config.toml
norm_place = "pre"
norm_eps = 1e-05
rope_theta = 10000.0
rope_fraction = 1.0
lr_mult_down = 2.0
beta1 = 0.93
warmup_steps = 200
decay_shape = "linear"
batch_tokens = 65536
doc_mask = true
max_steps = 13773
MLP neurons of a small language model. Each row is named by its layer, matrix (gate and up: input weights) and neuron, and shows model dimensions 384-479. Each number is 500 + 40 x the weight over its row's rms, rounded and kept within 0 to 999. Numbers have three digits each. A neuron's up and down rows have the sign that makes its largest values positive.
A block is one neuron, or neurons of one layer that tend to fire together. After each block is what it responds to, as a language model described it from the Wikipedia text at the highest values.

L2.gate602:478559452544470493538601458499485477487519449506404486504527544459499480444498513479502471487488628560445462464492469522477488491395541519552548445529533486524479515510489466534484478548451499463576589490408506613455583481560494469526487457458483512502505499434475505456518442444492507490
L2.up602:459490401551475512498500542426473501539495522487578539460479467465516534560557544491443518506511568463474584591439528487455490526518556476526458511463447529515430481513560552446532492521509551538511482469499505447444467505462529498498459494537456502494491424474454526562517502477529474511
L2.gate882:566469466429523533454481510618486397505480501479544451515477468492467516457479533533492461500529421558538537501552487509479551511495487473540488509459543460482450489460449470506455468557471508409570506473501507488491552525543457467509579476480516462567421526462518528501520485600506570501
L2.up882:425569444577502473509488468404492474493474476468523448507559482459469481494485495525446506532488514475520425475515424493528514539454493516534509428537519540547420457490480487469511539526461498526505497443455532535567502526514523509546516436530470516503502463534441547473483506541534570514
Responds to: Fires on the apostrophe of English possessives, mostly after proper names or nouns, e.g. Weiss's, Dorotheus', Women's, and weakly on the s after it.

L6.gate51:537514463573522538479485478466480506491454434564501520476496524464520502495578464502520470451499504456540541420545429452519535537455455458493467505414434530519542493449506507454497474445492506556456434395510556499533565612489591592458459440518555506454489515493461455517531458489491526522
L6.up51:528468535466479484483511541469518502534513492573467571439489531545461514495450530520483573484528530433534456484480512480497454475498558460466566535572442511567428437448539461445494536448558524432502489480491526559567438569581465604502422436512499469428476471491455554461531542459520512501
L6.gate357:494486424504505489553541495554534523549506505596475508536452487457526545537487469524529481557521515501488484497518513550486548470511558564455571516487531420525456459495548530557507543521520552483516531497540517566529517481553527479479548410544579527564541404518458550486470490507409509472
L6.up357:567468448525546492487497520519518520509447465480523443485570520503547502525500513516575489499497507529439544488562510389536567529443434525443469470480527531573541481502553517467415482521490507538494591523468499550541476428594537494418494495541528525497439505526546461533465526466487469534
L6.gate1027:459501485611476514490472550544533496440519479569541569622533460462516474494552521543469493464438452473465537529579452446515516513539468452564534551396498528485523520454500561445475490514475450490505486522554540511479471502469496558557480499522454490562444472453464517449547578546471482501
L6.up1027:579490497462480423442506575459451488513471417479454427395506461462472475512478393452485444475499443497538403497516446512521484460438487559465514557581540543488568545568432527465463561505466526532553564518479489531490493449494513473496559485538612514458518489507500491564540471523533563518
L6.gate1193:496529542553490519493533482514474508513504462440509460466540466499492547550577556474520506495498552531515475445510452516519568478476536480547541515444487499597543472522535478431493524510495507526480519521461457557449530522473513513507492541498476461465504514545516532579556492489488503522
L6.up1193:434478562519544486518500594521522534547516495455440465446529490561512558478491531488455530503472481501581484525532546510526432464528469484473515534409538489517443543502493499485517491456529488500481500463500539533526437570551513423465578473485512522505532440490581568450438582502484552490
Responds to: Possessive tokens before a noun, mainly his/her/their/its/my and the apostrophe or s of 's (Roosevelt's, Jackie's), in biographies.

L2.gate1552:526445485503506576562577480463474530501546449487472510544531503453535478496478448538446476549477476443412543545489492469518486480505469451536542456572476509517493526554461480421494486557540541435502461535496480494542534526527514504517490518423514532559573468560504567485438491503564472528
L2.up1552:494507441526514530446515517541529477434449479440526494439500463520537565498466471501497513518515511466516512559499497445495458509494526492496551463550459517448472537464544440497448512507536508517503533491443444484491501509447478530534493526451556501493525437558576548468545522439515489546
L2.gate1926:503487481559510524562486551469479492509547488451530436515504476464434465464554518437539485484449464484519538522474525386427518498438457493443510502439447506516504501452513500444413491491474430503518577487503495459490502468506481558493440503465489498464509496494519475480574501466521496441
L2.up1926:413506550485452484504474494533490503491484486474571483516497441432517407424497548467489446537523458501463444561497496435481567534493558446548560490491474540500570536563512453495475451504515538499562533527481506520414564530540494521498449493508449524446525447492440483474538512543459541484
Responds to: Connectors right after a number that join it to a following number or endpoint, such as to, and, commas, dashes, slashes: 1807 and 1860, 10 to 12, 45,000.

L4.gate262:478429518473507475562523431548444499586456498596486480445465507510545522476526553517491445493466509482453512550446470436400506564551520487541488472508483471516487492488491432503551517525581509507438537540495522526486507546547626552477502472474508502469499540511544496479562485471498552513
L4.up262:454532510540390499502551507480589454455440450508577493468424505436508514347528478434456487481510544473533529561505499462530581461466495540503435442439546460462504505447518520538494531549429425435558481494534509467527500533554453514445444493504562486471452527514476597410505520551481391497
L4.gate550:415462495428546548490527499515517482451470451515540500528473455541523498464503471509443498605490503444490501503454487492562496571434535453511461562553453487484551519458464530553552537559498525511498551518413511506442539448559448550483513494484467537532441445457459450535571524498458516498
L4.up550:462504495532531517536500514520558551514495444473464449478515545475524491544443521536510507569495477457452471461514491482545563524505440477471532558558476463519468488425518497478566491555539494527426468483552465532408564526562512575544445452494498472560393516484535461504576499475481544511
L4.gate1131:515480482539442537532508519583486543474429410477547477520461487500503471412475521491477454507555527473488473563483428513497523550494466571485473462451468468574525538502524543464532485511490484440473478516533518519452500452511458467466543504541460486530508523494469540481498523463472512490
L4.up1131:534522492515506521523521504484553474494422526470517544481518558502449554496512557422464477511531512575428502545484494514529564527444529559496600498455495523461519483506503560509507530513506525555507507508507529451530435429448532480462488468474540580524516495563559400553493504448557430506
L4.gate1153:507563506510542554544425559478542490469509515480479511519482492579497513522543471584503499422533494527515516508507489510490493532537444513448475551557472487474458513471529535565498564487474550513446419488494421496502504573603411531544492478477450533518451463552513532413447445539493541489
L4.up1153:527500544438421491511503526512476462470482524569401534385504480485460505457455493526503487493535427490516495527503482496537578549484481435514466446494561562522533478458561483506507493516505470513463579502504480510454532492504409462520518558460577454486521471502351505538510518527521457536
L4.gate1443:472566508482545442560513461519490484563493480493591497507462503566375450419515532482479480530534531489485451572512500516524488476494444548518472509495522431455455491500452500548546461545443543487490508504555534517536455466519461527499520484520580485516518471502472547464542497481468455515
L4.up1443:527506449462504471523539573463452504462479432528542565512625521539428433460495528433468474503558474445521480523406480433488522472505450487524461469474490485481440523524453505478531466492408535417413501469520519511529463481515546467545535547491469524545536482534474471431524462496525479580
L4.gate1456:535517482493516542483515499498470527560567496604544459466487559457483499529523526464515451488557457519453426490518465435494446465425490498451482447530468533545485513485507497452467499509475440478480474502495432507544475522553443516566549446466470517560487480488534503454501471482417473543
L4.up1456:571559546472500513494433512507385480551449473537510528495462491426564445536429446567483563511509529508487543487526529455531390493481507538576448510472494532417469480439460464528546482527491543509512480500530461510493485505514523425568468467470435539564471442480481506475530542497516538487
L4.gate2005:466478476483499497549563516510539497445523545488477514497540536472510561462432534534480524450483504477543500564480446486502418535465487547488542527467522465415539483484534530491498460544435449465402462470542502478486521486514532534603450510471399508464517407480493457510492543540518481506
L4.up2005:531574511472523521411485529526469460497532493551482485560530509539631525490470552610464559447438475532480456579585495495485511601445505554457530522464432462491510510484524538471530502479531443541548509500526527569485573510505528559440516473508491500479526463516560516463545515484541458507
L4.gate2022:524532524497542493535480516483513509468472489537478458562535548437448547469437472546583505444471499465560530498520488538473523504477482417472546512545465454524596462477480541501490466495401486454486497513531493459478567476538539440548448475457471528457492519537495462475603502516500492549
L4.up2022:451484489525514534492502448555570476466494435599498411492524474500447564561545507523492445513448543472483475444509468478421535479457482528438541465476486527547517463601476527528431485427489479521551537421504441419490574499489413476601590449532428539499481494520517491500519526448473472445
Responds to: The s of a possessive 's after an apostrophe, strongest after titles, people or organizations, e.g. Attorney's Office, minister's, master's degree.

L6.gate11:557532542521551464426512505546498453502544475478564480479498492436481469543486460451528520538472530471524537458492409511518422534466469549499501502559489583479535473476576514513530565494495504464486505484480523527524446491466491500513508443525575475502510493488418517504491528491539518469
L6.up11:550563472546536538594513525470482467444476445476523473508390476483432542478486453527528536482513502541511438507551560537526538471512427535552444487504528485475534423460537448471539546470469515449547525457521520557500550464506511472452537378491465590476449510521588504546572474464552517465
L6.gate406:485461475514549575525508485542436479481566576502464487547531478477504435491517511519494532501516531524568508541452448528518513453492571525536393499501509527421530500464460554475529476537479510468498469498521542506595560535475516529446488472479544448550514411482537502522526472512482514479
L6.up406:452500512479480492506506498442474528525555472478522610475489476471526580486525587466495550545513561463513568497613462556601486468530529561529505414520527556446513425490491546488515502541502527505477486437449558506568559515455494513490480443428566485488499510512491537473523486612546445461
L6.gate908:468489484530497534451534508461483460556488514434495535480512437478531419483509511485520521469468605473487521528512478442521479515514498564475424501500441570512599430484472467450502489582487508491463471466547530547551545466508477499446521474481569494425547535530461451506491440504478531479
L6.up908:491542502507505545397473469469481483463510495442534543526535472501512436534477513510423495517530472543481547525524469464474505437504509503551478462488538558449482470520526529487516473591505504511494521523458507469538484497486518506469446451491591539448517552506484462586514490490416500494
L6.gate955:537575487473497531473589497473552441476534487480550533547554439525560528549582524440491461516574486449583507532508556500469524457494499485499484405524486481458536468504516455545514487533483446524608464543503497530516430503552562492485415495412555510544484572545427555503553482391488522458
L6.up955:523437543532550484460427492436553450492517515455506556519460504528470481417489568469520506462457460507489456512548569573615547589462503497466497479455505467541478513464416526462480598451552457476518466562525528508524587506482387525463459551487522481414472535525427464487496479438541539547
Responds to: Digits and thousands commas inside numbers giving money, counts or measures, strongest right after $ or in large figures, e.g. $8 million, 1,000,000.